MLP neurons of a small language model. Each row is named by its layer, matrix (gate and up: input weights) and neuron, and shows model dimensions 240-367. Each number is 128 + 32 x the weight over its row's rms, rounded and kept within 0 to 255. Numbers have three digits each. A neuron's up and down rows have the sign that makes its largest values positive.
Before each neuron's rows, "fires on" lists the tokens most often at its 100 highest values on Wikipedia text that the model never trained on.

fires on: " |", ".", "9", ":"
L7.gate1678:122111179180166123138122144120123181144174081142166131148118151135184118157079138102110077121121134124044123174121134162113124179062094121124129145140132151133114203091102165091158171156142167152155107158046183172162129111140097159150149216071127125140136114128129096108145162116174121111167150103054105142107134130100141109141145121088168140130121162091044136128110126122104115140144
L7.up1678:100101090135157124145085122147058124094087071108101102168153193160122044126116185130120110138171117133114158152073122142140133146079125096124140139149123133147126136124094051114109075105120093097061121116126157143097161114127196136158120154161136095164145120141140138145119120077176151135137118133154193200086177131194159126143112047074139117066142125163167205094097108127118106157146

fires on: ".", " |", "2", ",", " born"
L7.gate1539:155132158093123128078099124187124153129093132156145139133099149189119066115122164153140157183139133117149158149114107149120066142051168144126179160105095122210091128081178102112114147100143128087143081100059113207162126074120159162104175091153119090144145119170129165109033157145175151123149134112107086115100168065126121055155139104118105188129111192109109108071153134148153125131140
L7.up1539:138106129134156187214127172101149091150096088163100087161132150164193090079130146153117147191112118122085087110086170141153185177176103132044145105212220111108093059195145139112139119112101137144163095119120151116142107090141143141127118100171205118128109151110114138159155107086092136153158128135171137168156098160130152170112145112130084119101138101152180118089090141115244163176102

fires on: " |", " and", ",", ")", " or"
L7.gate742:097084103134178157150148166153107086132120117135151104190106136127125108142154163160143102125114101108120118104228117151102122123094107105119156141144129103138071125112108090102143166149103065130146082087090172173141161086100098071128121141123105129161123168141123154133108124161178097111121129090172105093155084110116173160170155152122202166139145142113093128179096193102096105138118
L7.up742:076114099112109128067117130152116103067199119113125101139082108138159147180125129071136109187119093126122113102098100113195169148149129162109120148176163083135130139154148174097158141107085119105061168165169076110160167142146203111166154125194155162116126094170110093161088172137131111102122099113129111105176157200168147198077126114138108085133168118093152145096104167147140144158144

fires on: ",", " (", ".", " or", " and", "\""
L7.gate1843:098157131153154084132117141096158146076081101126093150136135069110124107101135139109079083103133136175116089075130118106126057214196177119108098179116149103135065137123088134152175217185162096151133117080117146118106116069147153168137136143116115117179136120131080111119122163121145118117117152115145133104134168121151083081127126088153160155182078122134123144153089098159140099121127
L7.up1843:110134105119135211125158153134096107104166115166151112158137077135089139105131179078130160100115125094094074156105088102164176093130154167114176078090143137167135163099133138158095144182113139118121162085127114082103150138114141080155115126184146108129131129120116126122058129137121128147113121143092100095133159159116189115102164151121143096120104151153163106131139166140156126100134

fires on: " ", " of", " to", "1", "2", " |"
L7.gate341:136050171154110120130166148140165139137163144146155111137184139114123086110125169211130099122109111131108149143135104095109208164140121095090139142101098111117124114147167159119198125112170150126059138108152148145066090123139129127121131131151078098185123092134193132125139176125167085118116134128138184114162164157139130105155105108174044172127176141148093118102118154123139119147162
L7.up341:138127128142145116154116122089155076133153090132138126116141138109091155135110126164134128166080147110089164209077119070054088125121167102094113152122133132074165078091162206162159076087124112203098086164130123128078084155148090129082092150143063120185144067129155195110164104187145155096171138169104159167094145098148091148175184107118069198127111105093140110190145146106090109121144

fires on: " |", ",", "',", ":", "'"
L7.gate129:145165155137106168095153056112088081143183083225129142142130205198091131108098204112143193195145130133140157134145086147072109133162161086112138192135075139141121133088106178132199136191178100137111114102087137187083157078133124143102186104097083075161168185086100121122127124148150116135156140043110154110126148089182143010158128108117120100128137125124082129149108138104098157073181
L7.up129:121163158094111134119133114085104119085166095169173079156129145186111163183138199130197112164135103107146131116122140102107126154126152048187164160110137134104108090151135174172117119122137137140136087122143145128212143204091179097115110136218111163131130097117163136127144137191108092162154119121120127111187152138138122117109120072119092134124110151111184126105145141140163082121124

fires on: "od", "-", " March", "8"
L5.gate1167:129144195113126128111139113172115113090125120225139104166088170101125082121127186156089078146097108081109112125110142146108172180153096098094127137137114107122126154121082078103136159129169139174128150137117134188135134113116112080112100149124150148093135118103161120121150135126112120168104141172132144114098179124162095120118081116072129114083207109167147108115151092088168114162194
L5.up1167:163110167138097065157116102077098151132110098162236131138113156077134122135122146115087147151130140072194112109140135123077104177124164164054076199137092149093094099090132206130117132130096122113104121119067165157096098118143103083140130122134182123151104120146151151129104178144158155073182111083165116133113228105164120138036121086110074146115110095108159100130135090067106153112106

fires on: " and", " year", ",", " time", " day", "'"
L7.gate1927:145157098167157079056181152113166107110142135154082117130117129151109106116092066088116147137121116170122143066134122091123134107130166071169079123144100119133160153117059086148131153197152151094105225113146162141167145160143105125111130122137133136093100106144140102111108128097140128170092144114162130070135125077130084145133130133106138190121087110118158151098105130124110125151106
L7.up1927:030110157188135101091168151148110115138104150093096136148097112056147111179107111128141094110110111190137184109128133117140089113146176113188115034146130176143127175109109163107105142166170141070095165127117156132129137148146133120084119144064148123121141107170104133156085136157108139107168168170183123076103048142162143117076160118111193123081121098170074109116097060150122138120109

fires on: "s", "'", "N", " and", " |"
L7.gate1412:081090093167094114143141161103120139103143083133142130166162080140116129111128059128082153157116190156154066163169140118137092140150082124130075098103161098127135184085097041140127136117134138159131178085106181219081100076150138087129142083123075112173138134132159149154096091159100141103096123138091182116111118088140053143206146107085169114105179085177106098099144137101091141077164
L7.up1412:124129226128159076065154126123104123134097157157143122140101156065133098118128170118153097155105144138099150177157085116247097145170098154127121022143154071074128142138158116074153072119129140153095186111139059110180175121145156105096048078164159177141130096119133128135165119121078113134116102161127094077145158107154125121103133111119128154076063126120118114111156176095106167128123

fires on: ",", " and", "-", "\"", " who", "st"
L7.gate1761:111141080127082099124158170077151100120141128166132070174133121137104119069137134102134166096099125140124111099147105126147105172170198076103082136170154166152111135182065055154102152116123111100111117084159158124066089127121154153125114125162081120103151089111162130127085134116173119153080185122104179103132097124161120150123067100149187100150124099139159153123124094096134161140156
L7.up1761:095133168077084123176151135127119170148135151074165107121115104148157122125185104149101109055153131159073107125139071135156155146205173143182166138120100101133154145115098143165093168111115070083160182067150114113175140135125174123158176099149140132162101122170098131164129141085137136124093114164112100154150110140124124142121136163088147129140129118100146134198119130166116113071138